python train.py --n_layer=14 --d_model=640 --n_head=10 --n_kv_head=10 --head_dim=64 --d_mlp=1728 --vocab_size=8192 --activation="geglu" --norm="rmsnorm" --norm_place="pre" --norm_eps=1e-05 --positions="rope" --rope_base=10000.0 --rope_fraction=1.0 --qk_norm=false --attn_scale=0.125 --bias="none" --tie_embeddings=true --parallel_block=false --init="normal" --init_std_qkv=0.0153 --init_std_o=0.0 --init_std_up=0.0153 --init_std_down=0.0 --optimizer="muon_variant" --lr=0.00937 --lr_mult_qkv=0.7 --lr_mult_down=1.5 --beta1=0.95 --lr_head=0.0048 --grad_clip=1.0 --warmup_steps=200 --schedule="wsd" --decay_fraction=0.575 --decay_shape="linear" --final_lr_fraction=0.0 --batch_tokens=131072 --seq_len=1024 --doc_mask=true --train_tokens=902600000 --steps=6887 --dataset="wikipedia_en"
MLP neurons of a small language model. Each row is named by its layer, matrix (gate and up: input weights) and neuron, and shows model dimensions 245-372. Each number is 128 + 24 x the weight over its row's rms, rounded and kept within 0 to 255. Numbers have three digits each. A neuron's up and down rows have the sign that makes its largest values positive.
A block is one neuron, or neurons of one layer that tend to fire together. Before each block is what it responds to, as a language model described it from the Wikipedia text at the highest values.

Responds to: Influence and authority nouns. Abstract nouns of sway or power, mostly "influence" (as an influence, influenced by, her influences), plus authority, power, leadership, importance.
L2.gate1082:152167135133130098104140090134138095100092116107138150085118112108169128106123135145178140133120132116119145138098149133113124127115100121135130126122143127096086106155170146097104140130142109156112154108139105117163098138122120107151104137121148122111102113124128139165108097076141156150116120118117108130122119128148088133127173127142153108149132136140115091083133141085106121100118
L2.up1082:116159159124115177091133119144102110082151116131111123105132114094091146130104169127147109092124102107112120145115120089114128108125111129127125105172124126131101075130113125132129121110133126120116124143145130160120090132124180122105154127120149102117137093077188124163144144102083103127099132135157164153126100120143165137113166137138157139129108087147120075123117121126149135114146
L2.gate1083:125124122162123185125148134117093099137141125151138087151148085118086141135146168098154137146179106082136115085099111112097105119097109136136153136130146112136116122151136080109143119190091110129109153137139151113109156098133097128126143157148082107156114135116151159114132134106159136110094076147118146106145164144109136145154172152146075151152130133106103115110118093100115136161162
L2.up1083:146146121154101130107150148141091111138162117148128129164122114130091161146139155084143114129130151111163116100109081103100097144125113138116119117100166129158126094145131099129110108158114090123121147089181152118122185099131111122124139146122106092180135100158142122096125134124140152100126095123097157091126161124108129135173149173139066148144122124134092105128117084149126112131160
L2.gate1577:068128116112145118113165098130132133141100152109125102121119122139096112131101103134150135141097084117157152124099107138117105123155120124147132190144137149093139146092126117142125135157109145111124112134114122123133140146167131124123106161053135128129184097115132106129137146110138120117148114155118124106163116102146149152187101144121102162159104123166118134099133108132127148176148
L2.up1577:139106107132138126072146157173122167126105145110127118107107154142102089126142104136130114143176128128161129137104113150145155088123115166168132116145125122106100131135130132139139133169155110120114126163117163131109141162126099122148126138103129116139123114127199172121170155133096124110168134159122138114134118114159161152085133109109098158145104145179152153150162128125102172172132
L2.gate1586:119130117167152143113119136156166087124120100068139111144169109138136137125088163098122176087127154116109123145129159138089101121096102155118130117112138107108121166145112126139128126125129134142152125088145119148110160169103119102170120116074113097149148103111129158142139102102139148135100072148135136105105122095099173144149156141120181114139121124151124124167149106132094106096147
L2.up1586:109120111167114169125133089165152106120115091118135124134149119125131123146110155116173154110117140154101149167135136129080119129138124166145126120120105118100129170141145096120107147131136156129120126135134105162135137160111076128131130117070121114154168122120153141106099112110110144091115113102128129093113118087149134159119128158125122166135109143135091142174127118115097113093138

Responds to: Abstract noun endings. Final pieces of abstract nouns, often -ation/-ion suffixes, in section headings or after the/a, such as Adaptations, cessation, support, use.
L6.gate679:097145134118173112146103147167085093111085105148121154154143092159099110125076118115135155106126171066153130118130129122133152119121130119107138143068145120101140135125148112094135125152152153110102147144146072121129109100174137176124117129111142134107140120069135140157145110103129111119131118142164099147149131070123175120097151164128145118142139106111115143130121160124139123151111
L6.up679:092106120072125163134157131114181147161108099129081137173159093145139117088107125149146164151098125083185155085086142120153115099166106131101127142112137127089120114156170129081104130161090191126119123137108142115151116120142146131130132143118111128109099087117121166157174113142185093152106132165167096105174127140116141089092094102125127164150141128117110103128131141116093123141133

Responds to: "her" and first names. The token "her", whether as a pronoun or a word piece (Her-mione, Hert-fordshire, in-her-ent, her-e), and first names opening a person's name, often in tables (Kevin, Susan, Henry).
L2.gate1003:080156100087141168118148122158113102148101118114117075132095144108130140104150126150114119173136097153129159121089126146105106121146076126160098097185115138127120167127101124135171135152095102133137136125125114126123145151106111086157093134147165122169182052138144116164160172167138150112121135167170173126144104119148135099174157163077144127129121096109178137086155124118120106147170
L2.up1003:139164123129154181091116110115097162143120134147135091115140152134135178138098116139123160122104091153135134113104155147117149134151105173139127122163108119138169158136153084138148093139108109081097140140185131162122137130112115109112121132075140098155187115119164129120127149144116075157106161135150143150123122153135131109119146150104142154136123118113129134145096128126090109128143
L2.gate1204:149127144103173087151077137100147147170158172089144086130096116115100130148070116110077163120140124112109128121129124097139128109140150135116155154113085124128151147089138104100140105155134113109156145153119148134099071154093173112106121128078165139142124139126111118127135115145110137110125182144099121126113137154142140129164122155108132170135120134083098147141143121105124182148111
L2.up1204:121126133101150098166078122075136131164134152085132112132111114125162132151110109079080146104120145134117124122133114137145100128138128139137171130105091137112121170099133120101138093172124097102112145132139148126087080150103151153104111146105169142108124128124138130100134113146145122121117165146056104121098148136153122111161123159133118176160127126095127125140151145114131181135103
L2.gate1405:144179092150132134133160160123100129159116154094115076165165119130131137069163149119102143113154098140137128127136121080126174139112136185126116095093106163135099122127127155118141101122133131132125128143142095114123155142125112123074089165094094132139135139138113151132132159088099071150136161148113127089156118132114164121154133150087117145115084137120139172133130149103113125101091
L2.up1405:134175093160168134093137159113108113147081149122113109126164125112126139089150146107092133151166102141138139105139110086147181142174130156110106093115108149150116123125144155149135126098108144114127151136159080132126131107116142084068095148100099110147150117113139139153115153121105090140163145117114102104132128135127133144146142148069110104107085139096135140100128162086125135117066
L2.gate1625:165161124117175150122157083156153088117120144131114143143159145113111171129162148113124141120123116142157140144176111123146141107142087142154128125112121139127161113130112133128120086147118137063096125106134153121126132149119150135141096109123148163110147090129134130147087120126109122124136147139123161163191131105153152092150158141146124152105121098126132118147136115137110143155134
L2.up1625:172144139095176142102111080145162099097117157131117134128157145138105197140146123134112139115130138166146142131188130106156137124146083138191121124104120119124163107146131079137124074142119152100097108115127170106132134143133142144147132132160143173145158096132146154146079144125127098130144115141151172172174121130157140100151134116099122118107109089123170116161143123156122166138152

Responds to: Abstract noun endings. Final token of abstract nouns, often a suffix piece, in narrative or analytic prose: controversy, sympathy, significance, attention, vengeance, request.
L10.gate61:126113141151124137128151091113129141106112109146147120122119100137140058086123151107099140175130139129143172122126137108153130179158151142172107118112132129092151133115114116122112153122153157129128152131136119111091111084119150138111160137145187148140122172122170126078135160086124093118152151141117127118124146153124182152144137140124148147184156118119105153126127115132108143126147
L10.up61:138110133097107148122114136136114185108123102085127157137126087085145148120161143140116126113107126149145122121129088118127106158125124160158150118171090091138136177143101158143086115105073135136139159154102105122110135104145143131116131131121114102132136149120092153087107133134125153108168124128129128133128133120109126157077118143095118142146140082095119143123150106123125128109132
L10.gate75:128151129094121114099141100126146118164092152122124113119114126124137129086135147114145115089151134148136154102176123171132131161132104159129155120107150127103099124101100166118085146144136132124088165121139154138117153092137115127125126155115123154148125159138115108128119096129127147084124151112150121138089138105107116125157106116127139136104170143142117200116124132131145129118133
L10.up75:103122164096121114097128119162157124143124113107117088150136139124131167134178118128132137171135124090172111113130155140156110152172158105090177084084099128096103118121140136133156071148093104138161092122092141159146111135126118111095076120171171168143136114100131135134170134126162146111077165154130135110133102096149139118088127095141130189116132122135116136105111146123122150149147
L10.gate76:169137114133091110121122147151152113114148151133107160123067125120087114132116125082114119147130145158131133095128175142127164127127163158142178161071135135114147125169106128130110165178113108159110124143104139092112134133172118115142103119126138115111136079108119144158130093105104141148093178106159144111109152142101131110057122108098149127105132142101118169118136143130111122134182
L10.up76:150118126150112096117121141115124143110151088125145117109168150106132152122089099117112155128155102155128115140096099153159130084166121114101143092138144134140128079150117140118137171137129152156114120098115130134121125107123125137126170164148111168178154117122126103172166106047175149131082130103146117088112152105127163115129123148059118135134148128108122136149122106167155155121107
L10.gate91:135108120139136110122142143127131108126147133103126086104170104114132144121090119107124154148124123137106126114148126150138117172163100141115119113146093095124098143175148136116131112139114165104119161141107093173116124125083123138116115159111085198094108094081142145125140128115147115129138122075121156108110123153109125129104161141181160108133131096175147187121119162107159175132111
L10.up91:119132155098155140119129137133137139173151146113109147127137114153122103144132143102164097118086106126074099168119123118103134093131112142143118140078125145125121144136108113111097118189131109112144098129144158100125153128097125158106117125105104108084090103139109102111131140126125139111128166109141086122090072125154116127106112119135172116164100113171113168161170100172110164118142
L10.gate262:111128134157100133124076176135123116109140142151157104130110135127104063115119114112159111103117099143139145156125152149138116129154142153126154162188124139096173084146114163120099127119130106169092132119156142107118144131164099111146133144160101122092098114146141126102067132090149140135170178083132085134152133136139171132108095167162129108125093147113130192142127085151110129148128
L10.up262:141068124133132175128137146140148101144113145131116129135135117142090130133146094136123112094122107127181114162142126159120130144141143150136133168143156171124152147153109118149084131111135134118101083164139116117126141149152116157165100121121118149135101121134093105076143149177143145123136146102127134109114114108131114130119097109123125082184102114130132128148109119141124121115134
L10.gate637:107117089167148102163123108100106142128110139163093128131146119114159138132125158075126158169128131156112184125157147087121181084095109133142111152140161127113120112112123156175102133110120129093117165149154140131132140148121113137102108117119113113157149109158054112148150105139113121153136076129107160156111117100124126141110142119158088164111134106127086122132106120129154165126147
L10.up637:124092126117076121123212169157099085172107139142143090170143117129171123142127119124104129148133155131141174123125137147075141163101133158129099161172159139100096173110127137159078132092133171169156141150107104134108122150128117139130134130121136109134123081165080099125142118147114111152086117156157157075124148133140156094105136158105121140138116140114099101117124123122175143151110
L10.gate845:122137066133160147163125125151139133129134143087138118102108130126083174086132124158135111131109132170161109113166155137087129126149126101131100142112107115129122140136120118119094125148128148146102103078138131106130165141089168116119094113111139097125104108116152142074092116119052116163135136122131145097098140117126110140105142146135175130092164119119104156104098109172146144091148
L10.up845:115137112137138109129118135183145133153125103122166108136142145197130153139138120143117130101158111074139143132081118127106131125168169137146145139185137073163108047130173093151136161148106109147162133131114144141151160120106151123126113120141179092149128124140111133135114158156135156158084118105103114109140161149151155087102132096187137106115146095147137136090128118127103126124147
L10.gate882:139137147114126151143113150176138096120109115118142152114109149160127155167095136148160139145130152128121119146168127125137125128128150133088177149140181148105103156119112134096148106135105150130126110161124117110140176138057159112165135127118115106088129114154157099113137121112139098127126116126127119108140129116098113143096144087131139085124124179157124150131122138114093138122207
L10.up882:138097133155127104136095155120157108131135150117144131150140144106119125088099098082135145187163104123129118110141120117150164131146138100140119076153156118114158122105113133111166143138108172120137153142101145164152137115160114164160093166123147107124125120138158104148165125150169110127116142139147146094137170077097077120061121129141157147122091112139132153146115120116178139120170
L10.gate911:135133115125194143123138143168125110115113111142098139131165138106133113114175153119128153134094127115116145107122134112159122100139150141093165117108140128116089126150073107121166172132127108150141128132129122151151097100136160168162118112085107139136130098121145103143127135089114092134138135127101162106121104081148074181103078109119130165109139175149159151143131072119178122125145
L10.up911:111127102138125140146121164135103119147075111105121130113113135107144120096121181142115126125144122114135120121117131122113165111095185116125099129110099147099098091135056113146147117117145076115182124086143164156123150123129177139147115106114090159123136179154111119087096111129089113120146178165036107164132113131134108130147113105156169117134160144187135166140111136098141161095149
L10.gate1014:142116091168087143110135119135126125204095149147152112160150153108127073131092119094155093097163090111119140110140116098075106125105146152096155125164184126158109090131148082077116130134109130110144149182112137142118174118129139060161086157116126095088162081070142126138097142143109158160105155133146149122084130148119082126092116113127096143152133146154135130165112099105119107126142
L10.up1014:106114133112130135116132182121135173133114146131155157098180091098143117092120163142153148107099080147159141135138087118157093121146089145153116143117111096121146094148134150153150173133111134141131138135158118151129108185115103105157138116104114115148119143137091146118118097132114066115117116117130104137169163113146150096131159099157122119095161129166095132138090082140094119126157
L10.gate1021:152118148163144152145174119156102134116138141102127156169101150124137168139138115137198165140106107106123119131115137125131093149147136135113122151144137166126114118162145147114127140103120153109115080161153160097156132134093138119119124126170139125102103133127128106146161170145113104105118190129126130128140145099148085166110096131134120111153171115147131124147125146098156169136114
L10.up1021:122128153059128159149134131083122099139113138142101156094131123178122116150151090146150136152129076160112097091128106198127120107167084107117161131109099123083117115119115099120140115098158179157160163140068092154152100138114169126121118127074131130107156120128160162124108137109108135146119159116133119144158131101097120116146141081157159158099087143120143127117161142124128086145108
L10.gate1251:152091119126086140138089119148100129094167153101163125175130174177059122144112089112127134120116087143174145132167157118137126142163185109138150137135156161091113111166096090145126133126130132132088092111103142145114070112132113166126111146112126136103147113139115171104136124108178128145107129098130124135128132154169147131148074099114110147126113155135114142146133137126170138132107
L10.up1251:136109133151136121141106111134175133152179125125132125189107108126108139172141120115152111113125139138108154119156130099106140153145105113122130119186144156106127098143109160110082161135088128107139094152131140116132103138116140132140149113138117159116189157104161159128156142136135112147123133123128138122129178180137137134117101135120186148151147118165116117151144141143165118091090
L10.gate1450:186124082147129141144144137141144161109106148136142135094142146088111113142123104146156138153064080091090096139140137150114122136149184165092140139095107102114182153116177121142143113145157147129144100149145130141178151161136146141105122181116163077133138106137102131097129137116127160171094083118128120166149122131141119147118146147141098151127112088125155137143131134154140155086125
L10.up1450:159136135119136115135154122154120103133138129102113160123145160155121140097152120120152158092111104130139147149129153139108143154103080184086148179055188149115151107158128123161128117153103163177144114161122097132130112140114138123172138140107136131141188123128080136159106155125099116112121143079129100099132104132116130119107134136078159110103169104107132145113086134141109136150071
L10.gate1492:092140112128162101132153135127136104105171134129150186152123146154103144148102124133163132111135075131126129105152151096159176101133142103119116153127157137142132137125081108131091137132085111104134155128119132118107138170150143116148133149166170138132141126169141135171116139132097133126157146124134121096115118142106091087128155135135129084159163102118137133141058144185131122087105
L10.up1492:120144143096135168132144158108109156189151129112148112152146123120147115126130137154119123117118111083123085145133123128109154133102155112124113127155142106116111158138082103136140147150084139074133128111134102130158110134108110084094138121150140100147159105141155125139171100117104165143161137193126104123072114121131107115097127102124143121141132071106119130121138104122142132143148
L10.gate1509:116101133111115126157106126161136133151134105127164129123120126104134093142155151115117171136102095136147108114131121171101135152118136188100143180134126108119133099138136159110123109150137126169105076116116080126170150149136203121133158125095158129110133105112154135129132102132115130076114135153102080088120154095127092133099163147140149163117123135160126138110167188122169097147118
L10.up1509:116104154111132103179130141106154142134101086118147123151130134099117168104137146146149098137076130132107126155113127116107149153162133118134153141101100126085135137106138128118091135160111155132112129147139138107124139112110157135137097187111151109136128106126184156152137163120158141069158130123095114136170112111112122149136138143127111131152124103164110149102139155101154105141133
L10.gate1676:141081149164122106117122133157089118139090161180118122130171145146091111123093105106132110123109113160111147093167090133137101144105144127145085111097156104143143121127173125111117115133101129151158141158157097146131072132124136094114201132161146158095127083129140088126117091147128187129125158132129137079167102116165143146127115069143158154128103091199131112110099156171144134141137
L10.up1676:129139160121105163149145072126132123141097116088192115118112137100154103144145148114153135099131099113119122095132144107130113124185119122137097118079113131079121073148153146129095147141102124121118169079162147124141134124105102124104155112132161119126113135103146201139136121168139166111126169144092132152124119125134139105137172152126107092125117109129144116092153148171113093113133

Responds to: First-name opening pieces. First word-pieces of personal first names, often in tables or lists after a pipe, comma or "and", such as Is(abelle), Far(zana), Ser(gey); weaker on modal "may".
L10.gate110:119087162141105118137123104088131159174152115139120116117101140147177114124142121125128148123121118122161102144134115114120114114179095174109091101156140092129123137137110096114092106125159102137144132136147141130121106104153127133102127130118102189112156131143157093153109110197145153142119120123098184083113138135164117148110133111112136078131146136126154072143103129129112153136106
L10.up110:093127143144125133120123157115132128136147174146105087129118129149149066094173116118131155055107119105142089148130121092122094151160099145147113105126125154109136099131121176130113139144136131169120155107104143143126101121088128121119168100082126128138148120143142127120108146163130147156112146107122140076121146140131158121146122153094160046106105097123139123098095143103101148122108
L10.gate194:169119138136124114132130137101096117102156119141129088144134170125149136127129130134127124133179132147118116138162152086148132181122128111112089114139105139131145139093142168154156131131105119100156115133094143117120131115115128106133125156161107084183078128148100099124073159138133184115132170092093109117170103145118151142137107101082155135107150143119064113121147100101119118110143
L10.up194:122174127138120078105193111142068151132090106126096186120132129139164131115148146120123118139138153096126101119104122141132121133147162178059116196115087151138135098118134097134142165144109151122149129112128135136149128144118133101098131094140140133131120126188099105113130125121120160092131099113138129120169155103120162111134125107172118115115155126125145171132132120126128127102128
L10.gate337:115128117102133137086119121115143123142116119128158116148123127106115109096113094114125129136099100124142089135132134084121125112113121113168092064115089097144096148138156137149117101148119112124149160173148127132131135128111122145130126093166092134135086114101144107160090151132108114156107143138129178111144111123137105128113140157153135160126130111155172104127083103119139142155143
L10.up337:114166088101148109097165149129111130094115119117092131094162168123125166126117128126107126149105116130123200118125155152140121090128106105158121121149132143086132154144161150152135134139132128090103102169141138108102124116152159153135123158120163166134093150101161103151110140118130122098133118149153156172131139116167153147121155137120115121156099112107143122108116113149153120115141
L10.gate409:113134151123140131103149144149097166152070107182105102090147131071098153148084096128139167109166126134094140124103090095088165117126110113150152095129130127141119087124126137063109159145119110137122149144134125101110121117120182138156130152113158130126120126144126103098107149095139128135152112103131097170177156140166132165145096182103137112138138138156089142099140163123081120130122
L10.up409:165123094133121131164140165162133156122108134126121143131157175080177130141158118078128154088139074140121127102126134106071133117182090090173134126162090125107159097153148110127108112079134133159118162102108143121122102112109109139140118154144098143116140109109107119133106114124125140169115123105127133132131108165085109157151143158155101149133160129102113131108106126124147127138120
L10.gate589:116150122168160108118117081186079087186141119161182068148158117094115077154126097129140140114156141135095126093132139140105127142102149146144135129131162087090130106168130109124119125117099124173143119118086101152139147144076125149185156121116169154138143105116131120162117137131108076136129137116216136118112129102110148106149124150123164088140129125115156125108154146121152132125154
L10.up589:144149165193147153092119087095115111140140084092116076122160134117123108133105127149136157123137098103170139166121089156114142142117131130088149097130132108162151082104113099091106139129111104128085096149131139169114145120067125150147099101150151135160129116181120097150159132116120143133119116105155162121162138134096166087183098107132109101154113120145138121122150162103120105131102
L10.gate668:156130073090133143118143117110088112101143166110128082140107106117195157119126137097122168134112126076143154117104142109097148186129094126125119126101149119129171116164146133125158128124117128136122138127137131132106111170110059155135107115127088142135129080120214158132115122155123153146131170122097099120184091113157098152145090108139140104135128148112127172162142134065143116136110
L10.up668:134129125139149095134118122124078155145114116132151100152154115120138173132094128155151156086154095120098139157135086102114138204124119127125090126104139120127105075151145114135110165113108112084087169123147122149159150145094100175173128117092141122071155115138180138128127140113093112140159153130139145117197146165146145133160104135147151145131153147123119165143155145121127141089139
L10.gate724:125131178148142106169112127137128120114134163124106104109158105140109098122154129125153131094139111101129104114149111097104132140118116114081127162153158142122163064170161167107126108117083109111127108141131136152154074100105151142136107110157124076104158102120108118106117168132124076126137116103149143101111133113126159157174105182099114088195141148132097163169133113089090122123140
L10.up724:107158149132127155116114133146124149159122126087113105122184137166098106143125105106083132140157151115174112122148165109127118132124120096152122122113172145111157102133144146094156103127113140077118131165138143132144114123166163109178147121136152123128164113135118118055123145152120116101088121122140166097171118093141137128137106165154168137157121126138109170126112103108122121144135
L10.gate1234:129129068147076149130113149168125136146115107139071083112179121125107142166097110144145100102150131076106132141155142139116108097147133123123130097116080122109134118139084105076142153162109138127098107141100088124166119089122150145120125152144119103151114139124138118118138127119118142166109111128128124121142132116154156144135136179135161132164151163124120134108136128101159077137113
L10.up1234:097107123079156107135140152155137129116146123147077136135121150116130096147091140124134099104163107128103139121132169111144120099184104134137131106136103140186131121105128120144156158140130089108143147170116167145110138131130136130145136152123129162149137136110133158105128161129106139100141125141136131083149128094119092127131091094108144128123108174146120128132097094134123141121102
L10.gate1279:115152105163194140136126114156143111104144093117112134106142154116157135151142119106116110193138125126084111117133110122131087130109108153103065102093131130113107139141163145158152113137118138115107134143169108116108108165123078175123122129132110138118111132129117164144142171158185117144100092166124178106092132136132136165091076141126142124146099154187154165139098134113122134151089
L10.up1279:122145125144106165101079152091125142141115122149149094125151144123117141148104132136122152132121086105146124107139103105137156142109105126130093130143096099151139104143159145129133141155130110104136168165178148160085160205102184123121128107164107108153117101109159130153135127102102106106093130149119092104138121140165140157111116129121120133158117123148116175039103150115102132124162
L10.gate1301:117124124157092155147115124108123076148115174114110147155138111118113079153161168082129160124114180145128127158119094145128114139098136094117141124167153126123120120192111156166095146184152091125133094098113146125132104108140171140117139165136106072140121100085130135097128146089130160136112109149126111121148100119148126156111085179148131107086122164137115158104096138104123130148157
L10.up1301:154089152075134115131171085145075127133121142120169148155133113095142104124135116089098143117107185152133133131119106132141128152099133163146139126132122129094127108101118163102117129117141120140134140144165127130125164110163151136133101120166142128116104064110119101121125118121110132100120119119142119105097143126129155146109135108139157108116154102100118141126140127179147091156115
L10.gate1353:104125121154114154131132151091128159162097129068120096148122140153101109106145112140094151109107119104117177120086106120097110138143125149143131078153098115111138116147148107131122122121171148107095124124172155159150119162082158144137091150098084112134166117134133136142120132116126128154114146132164114105086165100163110100118119102181159130140155171141113191077144143112126169095104
L10.up1353:119122163124109112107136090150139084103111170098120111103139075126143112130148139132099133096178105121110175111143124128136107083152142141112116121142115122107091107102106147129098122098109113106142150147115133144098149126127150184151070129089104123105111125103113127077137157153097128139139116120154128124134090122127132101149078134147107138132168152168136151171148158125166179125112
L10.gate1454:126137133108090114159135139152124112134110143130144125171146158156137117134125114141120146064089133102173099084117102139131110095136167147092104163125165109177130105124126068119101093128095132116087118121160087088123149104116111120120117116136149154129142150084150207168094112152134136130152106103128128100158097108135132118104136112137102115141099148139108106161157122158107103155124
L10.up1454:108149079095124129120123099116137150126157052100119115161125126136104139142121113150102131155160118124142171123116177134110090125165179094142133145129102118106134130101145121128166107134139141046086146129097134136136123127093137127149104086149141132113114136113151139061152147132139087085149127133110153138137106150150122148171116087142104155141181130138213107122101097183140147114113
L10.gate1508:124150128128117151146124131097144145129141122093102106137136126153148142098137121104151105125097121107089111139132107149169101108113089120069102133088092078090131126151086147192123138135151140110134147137103124145160134154166118135089093118133168102138125111155101082163105146141149125129101140095100129125178134114162137152131142130151127082151092116164084161166098124150162112121097
L10.up1508:135142093097122091143188103124155147171113126133161133105154146154110115119135143154121127138110165141118139097135064115122101091110098162099121096125117113099123121156124130099159138105115145121091104107102145125152123121158110144123107103098139128152091131114151134127149113138118144120106135136103100135109144140109119149129117122169138103124119113140094151135124180104092143055137
L10.gate1685:114199137139127142141137136138127114160109101094103093140169142125117111118116121124107171118172088131095132111157161122126127137174124108134081139096125104149095131186138137142143125110164117096085145160173092124131135167107151178159159128144167106112137161174131149126174104134111159148101119119148129112118154124128147146177080137134107131097154113121097159132112175066142129121096
L10.up1685:152145148150132125158110103142107096098144080171083102149159112081105123143134136133109094104117115197123089118178100144111157095114054090124117125101144121141162138101169169148144142074129133149124118138121138126147177142106138149106122141158096117114149111105090122128115162147117117145105066147124120115153138106138047134106126148120109151132084077094133097132150177128145160151133
L10.gate1705:106168124116126131173128134111115109154126122101098107110146143075106071171111134125130135115151132103119117148106193153159133127140170119153090106119135151109104101139106139109115147153155153131157141136127141167136167158138126157169139108118117099116126142133156161117144090093105121094131161143130146146143122152086112143145091123096071101094135148132169119094152126099160128115106
L10.up1705:127166136151113115112141146114090110121114086125136149108162152145157131114110090150153158097124102137126130128117121110128149100167129137098109135122133117180112139127142145138086109128155150104129144165130151124161098117114155158183152129152128096152172136152173095111103092163123129116187124130171120146154125135150103131160166102126155090134138136138164117186153117133150151120124
L10.gate1720:120118116106122191140154124125136144150112123122142169140131131141106082122130122122158103196130081180137125123111106123122109148136101095137117089201091153136150143124165118095098079096139151112114134137083150128099170120119131150138125169149157144097157150145102169142107138094125143126074153144113122112136128089144181141146122107155152164135146102080113123113133124169083136121132
L10.up1720:161120106127092175094137136067123098111123124113135143154158084136138098146119152135155091167102114086130142133178113080133143110139131114127102118093119123099129099125140100108126110156118144135061174111120161142107139130106130146146130144145134090114137167121142115122165096178152139103107156083131132100115140120182117153187130126124125143131114128133147155131113160129134121124124